Weights of a small GPT-style language model, trained from scratch on English Wikipedia.
Size: 15 layers, 6 heads of 64 (3 for keys and values), 13.5M parameters.
Architecture: rotary positions, no biases in attention or MLP, untied embeddings.
Training: a variant of Adam for these matrices, 1000M tokens.
MLP neurons of a small language model. Each row is named by its layer, matrix (gate and up: input weights) and neuron, and shows model dimensions 0-255. Each number is 128 + 24 x the weight over its row's rms, rounded and kept within 0 to 255. Numbers have three digits each. A neuron's up and down rows have the sign that makes its largest values positive.
Before each neuron's rows, "fires in" lists the words (lower case) most often at its 100 highest values on Wikipedia text that the model never trained on; "fires on" lists the tokens most often at its 100 highest values on Wikipedia text that the model never trained on.

fires in: "this", "a", "the", "each"
fires on: " this", " a", "a", " the", " each"
L7.gate342:092170090163130173090138143088113135148111109121147119142130151098136095152173145083128177147139116136117125116123146121109123147116109143124136162105138121162091137166148220080084121123148130151086158115150117132124105127151111121133114096110153117111130133165142166129115091136130097133135131120124118153105115152126080129101112141153156136092181076124139163174141123130113101103134144126097138103144131120087136129129117124089115117144152120113147140134127138132112155131181162129134159155113123116076131162127117117102137144109160127174120134111154107134065122167148133136167099124154168123132122144116118112123080118116110148154143057118137138130159148154064163121154109152129124140108155144108160124123109117129100106151133105163140091114167101084115153136128120
L7.up342:137114138126126157139182149109113116134126116124089110136138145122068122154151116164122110102103145099141138131161144112130099140158192106138143128130130107142120153108137110108138110149138139118110119099123096101154122145147138136088092089185114122148116144128140134120123129142113066146131177162158158126078135161124098128114157124117143141148095107108124123126125124096150150134121144162117161121114143152130146093145134154091137136141167138112135104179147090101172166118116131112157121096112112092165134163163124168125133108114118133101126121110107079099106106127082074141117130069161128118088125076148135153115113074097118121152183143147103123134107135131124161166114125130145136161157119140078121086093150137119164118086113120119069135140129106103116114172089134

fires in: "his", "a", "younger", "s", "her", "fourth"
fires on: " his", " a", " four", "'s", " her", "and"
L12.gate185:129113125159136144130068117116098106127157136117139156131147172146073143144144146124118093137132113094151141109114132140168107135119135125154105129111076164139120108121149125114131142174153141160143125108103141169141132153123122100147116154139159096124113153143159092133146118121115095120130134116147161088115119118074152130104144152135130126107125075142158122142172135139091139093148099077126093125145131114194165097139153130108167131115086154116118167116129137110158115123131168120103159116118164083141154134111167132126140104074135153137086076110137110120154133110089084137113087162111127119162097157130147143153140137100143131175138128114183183166074116127086150121107119144142138126114086134125129135114133110181092154101138144153137146121150153133157168143143121
L12.up185:118159125134101137106157150116129108143091170097132144121123138086122132119129155098114157154104066139123161108063117129110160132143141112117095112096116109114110100126117167079123126131129103121099133117100129119136130143149106170151107115143152150135105124142125142112157081154108148132090130096124124117121101144123160181137122105143133126080174123126136116129133136130099116179138140125126118085142093128163119132164106140110130182159108161169168165137112113161134120100130132129119130106122119119179117102177161122089086087079109136173082155101152124127112169119108097166104152123075127125165128142164111127125111149140138150140192113126106119131080166140101163130103147157150103131093119115144161131165097093156145140102101137139139108134131133147121146088100116

fires in: "of", "united", "public", "for"
fires on: " of", " United", "ublic", " for", "ited"
L9.gate356:142163109133166181138079077138111115121150135131138130104130107084142162114123134150100144156142123150135150142127121134091134155085158071079153145160148142123138124105154131155172144151150133147120123141077079124173103129100126123127132145127103118122128111121090133125139097137144126130141135142101123161169067145108130131114115131115119100072155116150169126140117096123053153127127098092139116126115140156133106159114134167131084107137138163172156133074079110132126124100122115144131133129142135141078107117108137153159069149093145122075140146137123127114161114167135132097131108091124152105117133126139125145133151137145084162117127140128150103156135124138138148112118145130124121148112181105158109127175120144088090104109131126099137117123159128183100101093153165
L9.up356:134172135111118098154162113117159162112087102131168127129107114185119097149121109123146113151166143126099126162141103114132151132067127127095112124135133127111169123164140152106086149160130121104149095137154113153167095095132097092168131157145102134164144160124139079098116157134118127131125135151112144142111108104090131127119117149095114096082139129129146136100118124110129145108118122157148108174112103108181129131142173107171091109098097129089129157104088114159170136120124125115150158104155173151104181143112138130107137121122150112119141090125163134104142135138148099171172127139144128136138079102120107115106150141164123147129132108107147100110093102139133193123099101121123127113101148119180127158160156167147147151127151115168130129122132142092114176087132148

fires in: "to", "his", "should"
fires on: " to", "ould", " his"
L12.gate302:148123138169079125090121108141147117110138129145097128141180095133146124126138160109139098153107117144148140142104072148117109152137192155125120105104116172108107142144125147153146119167133099123139134196101141112127130149106166121135101103116151115112110133093124096153089109121149105181130191130119125116146158137132161104120086128133137125102214132126150132158098122171127144133171117107139120132142138162151133120094130156134097121109151130163169147154141139105113113153141115141136145176153182129146138168139167122126150154148172152136106140110110154122140142118118084120083118077154087128096133109133152144154134167123088086133079172107126166160140100116100131148117125149142153129104115131096147112125137148136160134134136158107100101111124126163118106133163133
L12.up302:116121141134099116066113107123122142132082147127171144122111136165130169122147147159143157133100161075142077158114110138186120102106108109112119099125152123134115135108134145136117162123093163137069178114140119149118134093124117107154123122142101090108139166159112131122130144111107100112113117131114110113143124126161155156167074129112149119123113155165158116147140160136100107144165122086135134113169125091154101138160159165113110161142091137125108147134115146125140105082163121159118119109151144089130132130109147201095111096110151123104124163131135189142131138072116118127163126125146177075141117132102129124125136100128102109141150136118127124156150171115091142140120058146100101142105120103090092118129121133128136117097161144158116100146135133119113157127142162

fires in: "of", "for", "faculty"
fires on: " of", " for", "very", "y", "en"
L9.gate632:096110118118153124176133091108099131129105105145185110130157142126151142119143122108133151139158099093128163155140113107163110140109136131103120148165138064131162138149139148116114145126100189134138128102104103110155174149153152094107186110153088142164134113111105140141108163171150112132157171123107108099113131160118102118093102110123140111101147149139170134098098121137116154149154112155171102174128121095131126125089135123138108162086145138142141125143136119077167106102134122155120113137125135119097141130087090118174123115136102100118145108093125114078130144145099145128138154126103196098122093124131111159124099132132121102133162146136138138163112125093170173116134149143119136139116151126142082132119200147128110127112154123133075123174163121123133109119096130
L9.up632:136156138150127146126084156134131096117137124129108128096090096105105133138119117066072145159162122117163143151144145110126174136117116119094130108149146116137136151149077159138167136143145130129123120144107122110124091117167111154078160115100100108118116136059100110143092182150142166147170156153133094115083108084135114132145113164123144101118112128106140141153101146144097114147125109152152124151114139181128093149158148126142133151104130109154100160129114146093117110113124081122122119128138190150132117126116130117124079114116147133158115137081116105090131135138108145144139130096158137152132118082135101136101124172106141160146143162110148135097120085158164155135122156130104137148118093148135142108136098191189153110148121102130138106126162172132113122172154124

fires in: "according", "by", "as", "at", "antonio", "atlas"
fires on: " Ant", "ording", " At", "y", "s", "t"
L5.gate538:086159122166088134120173128148126109169147122157156131131115148145121166162149139104126136120094115162160118089152134138158119180098133107105103183128118123115125129140150154085090161111150125156093083133119141191137170154149120123152131150118114081161103149174097132114104120150122133127146151112114163136124114145106144126116113130129175130111180155134152112141155083155141130123182127120111128138141144133166100130150132118147140120142114170147132126152117093147137152148094149170110157158118117123157171126115076149142160181102122129144153161089134141145173166130090135176142117131133135126139133124117137127092144133144097163098144109168138065173145111180144105110120124121161122177102154127134097152115146106129101129116114148138128115111156147091140119133136152
L5.up538:139128166109138131118186149095123076168118128162134150121113124138117136149125110150176102109136126111162123087116150159128129170106143081123139150121131125142110117088105122119139153155154098116139153121090121146080134136136144146119098113086126123130099130136157103089159127117145140121087121131104085082094104144091131105105148132140133133130108155111139137143132135088108135105117122084159134128117075128141127123133064151173133146140148131124118103119116066149159163100105139126130137154110153130126117155161095140102105127140164137173073147110097119131190158089144082120178145113092142133141113111114119136162111089080110115109112147124136084111148114158129108092147105118123130150134121113126143125116157129152104118086141108106143098071159080133098115098131180

fires in: "a", "was", "it"
fires on: " a", " was", "a", " It"
L8.gate127:078148101124114165089136152138155159089144129135126143138138127093173120138128129099086152154120103122136145136100148108151135155111118136118125156137139162140124154142154112072159151143181126164111116119128138155123177119142102091134101108127137100190152169161110129129138092163116135137115111126128134170106100167117102115059119112156108117139143121144130120133114133136091129133121110064167136121177105112111128112135144145121100113110141112157189127173107107108127127103162124106137179092142129126104150133123120135144117139103134079126146112083151098153147131118107120126144141143105166142140150118151140139112093101120110118152164158115126100142157131146107158144120144168146168146090181089125132141129140128185115081105103078131134122136156128092091139136181103
L8.up127:113143127158070116124110119112129178098133110128134135150165124127141102145120147094097128130131118103160088128140121122156142123102145141118090141121104159107141132174133120144127152094171133092127125126154161153095162141130101138099108106116126144105157162123120166106132117164152140129125098135142167154107073166155108121120113148152070166140116095134092159093091145128074125133097114108109116110140107121158139133133137167152111120108150074112131144156095130115154148141128129092152100115155142104120136162106111149107134147142145097127170105123147099190096147125098105144154108130133133115142145165087094086102089088158097150161136146124113128077093181137100133158095108177166128174141121168111126161171124142140137145102141122114140095127126123106114131165154138

fires in: "are", "australian", "on", "were", "locations"
fires on: " are", " loc", " Austral", " on", " were", "ind"
L8.gate291:171157121127122132175122090102148129189146157094114137155087091128090129131133096132088170136105122140140134077155132152143122120128139074117137181129169116132162097158125144131108140165154123139107084122130131106141158158141129152155148129156114098126156140087110166124195150137138101119082139123135100106099098140114167145120120108165155118092120143129144120131123127109127125130158129128088144088104122142134124089145100119129128105104095105130158118102151151127148140134167152157131152123114155096153105146122112117135131136076160106077144152117161138119181158124137140104162075170115137163136102129131113114097183139117135145149118130110108158098116116120149163093118138087126108143150114100149175128161132142185110107124113150090169129136134108110150119098120101
L8.up291:107170092121183158153088149128138154122156150164146106152126133116094101185119141137165075115121124143111107107111107153163142144169164136103116151137131094111129120114148108121152129123119058094153148121113112149132099122076121148116151126129138126150125104081149139118154152141117136154096166099130164097137162111145170124113131104162134133120180123099083134122127122115145152149119140162160176133119099135142099103151139116142137104107109174141147111132109126146093136127123142131106110121164104145151138132170137151114139123127151121129174113088134160152196112143089121171142127106102068140118098087156113206100098126126136088125159151133181112129147171137140148118149141123132127123100140129135121129111132067119106128104118151131124108137094141129106146126109145

fires in: "was", "is", "were", "are", "been"
fires on: " was", " is", " were", " are", " been"
L8.gate195:156145103174125139125108083143153152135112114095170104113114172141108132137131139137130155121110150100112126097122167157131158161146121111113156169154138120153109098120114109113073118154133149113148145152151146099112118146156102136104167131112125142124158122080137105146131134119156172148096124061124137094134124102119139087085163114120146112121158142098163117130116111149068157138151134152140127097144098064128093166116128147107134135110146096110121118127098079101127099112162143128119143134140102134118158123148137094146061164075133108095151129105110106160170122137134144083143090148095138121145150143116162116138111101106135129127106124113137103116182136166124155146160200128127130150122141121137143110125142142135124143101106146111117107092172106139139127071171110
L8.up195:152149108114121137163118145148121147118145081156126083142154120155135140164145123128156112105099138131094128117104136121097093130116112151108150126173097087137121098086087136145121149157112160135111129116134136124139072122129154128119095125143160103142090174119152127142136161116154110095132152094133131084139101123138132070125116132101110106151119128130077143127130105123157118106121099151112114144147121156110133116169091127123161112170134163127163113158124172163105094144131119074129166171139158134125111196157135118088146161172115132116176118160123128165147094139126120154097141117114118141103110138095141126114050140141133164143164147108116142138113092148140134126149138147092139164103118119180171109115176168105095100171139119121121093136109135101121126089137134

fires in: "his", "her", "a", "an", "my", "whose"
fires on: " his", " her", "y", " His"
L7.gate151:162123131150143146083139124123140132134133097112153071121090115122112153115093135120118122114109137159160151126171162120144124166112088143108108147056159099109137131109119128139117121153140140161142102094121151126122111126131125111124074157138115130093100159133098093099072137155112084136141128144156099125121139132119120107130173120152150162138146123128128149159117119142123128126139114181146081152108163110133109139077112108144097130091151156092143143137099097105118090092119102167097146156115138123107138101113144100155128174136087144111110082137155173085171136110123073134098126103140137126127125132106138114167154126153121127090110113121108172128167117149092158130134099159174118130110133117103134095115132139158095156168089140101153097100118102114074093111143137
L7.up151:112125092138148114141116125137136134101139095148117135127157140143126130111103139130122140114105111154096127177113106086119126135103079120127124106150123102115091145186143130194080149083122183115151144095137127116147120089138152144115081125151140093102095127114126166153110107131132105117112175125131112136155162155160130141105104146100176142157125138125131147087135109120178139101140179073097097138118161120142145138138105123139109122161112120144134162134163143088139141099119151114164121105091131071097121138131119137102141107099087146139127133142137137182092127094116120113133076105133118099152122120103133102096183135115112144137174155126133167153105165132136133152133088128148174165123135115160122112189151136144121121178122179113091099135151109145136112132121118

fires in: "between", "both", "by", "under", "as"
fires on: " between", "y", " both", "s", " under", "er"
L6.gate326:134128132135137130099104130134159172130142118112157136123118120145119139163109128134141121132084135100100122066134125124158132153117148162135111138117118144110146107105186170121152131102094126118162097152130104136116127134115154116119148116145145090126150137133125091142167157131150085178138161083097083134129150116124128125130110110120102135096181181138127162145112128160110158133159119102151159129135116121135142093075120111140133133146091183129118108112106088129135165125148118136142164097170131080146144142085128087125150139102116127167137131074120089135119125185144114159163155120101143119118145149142153103143123162098131095126146135168140134134182146147146091122143097143105109192115116139150091099110149166114118091150125133121141105120166103192070117121124109
L6.up326:122120107091167129100122148136140131128094173157147096097152130121086150126169160088148145100138091139126115131113089109157136151136099108134116164171115131143120140136110151145136055108098138144145107137149119135126148164117120129134099119121093147120114157096141124126119109162114126098129113134116135133102096109122169094166093102136118098131159135130171126096164120144095166082145107147160091156151141085159106167123126119130146105157132109121152090108131145092175121122124191128130126143086075096098137153105129104147085149117148104110139110114116133068130147120125140146164175143117183135100143113110149123098120135103103179094120119103135124097149154142143147193120134146152107149124141124169128116122118129154100145102130143123151138127153114119086080135089160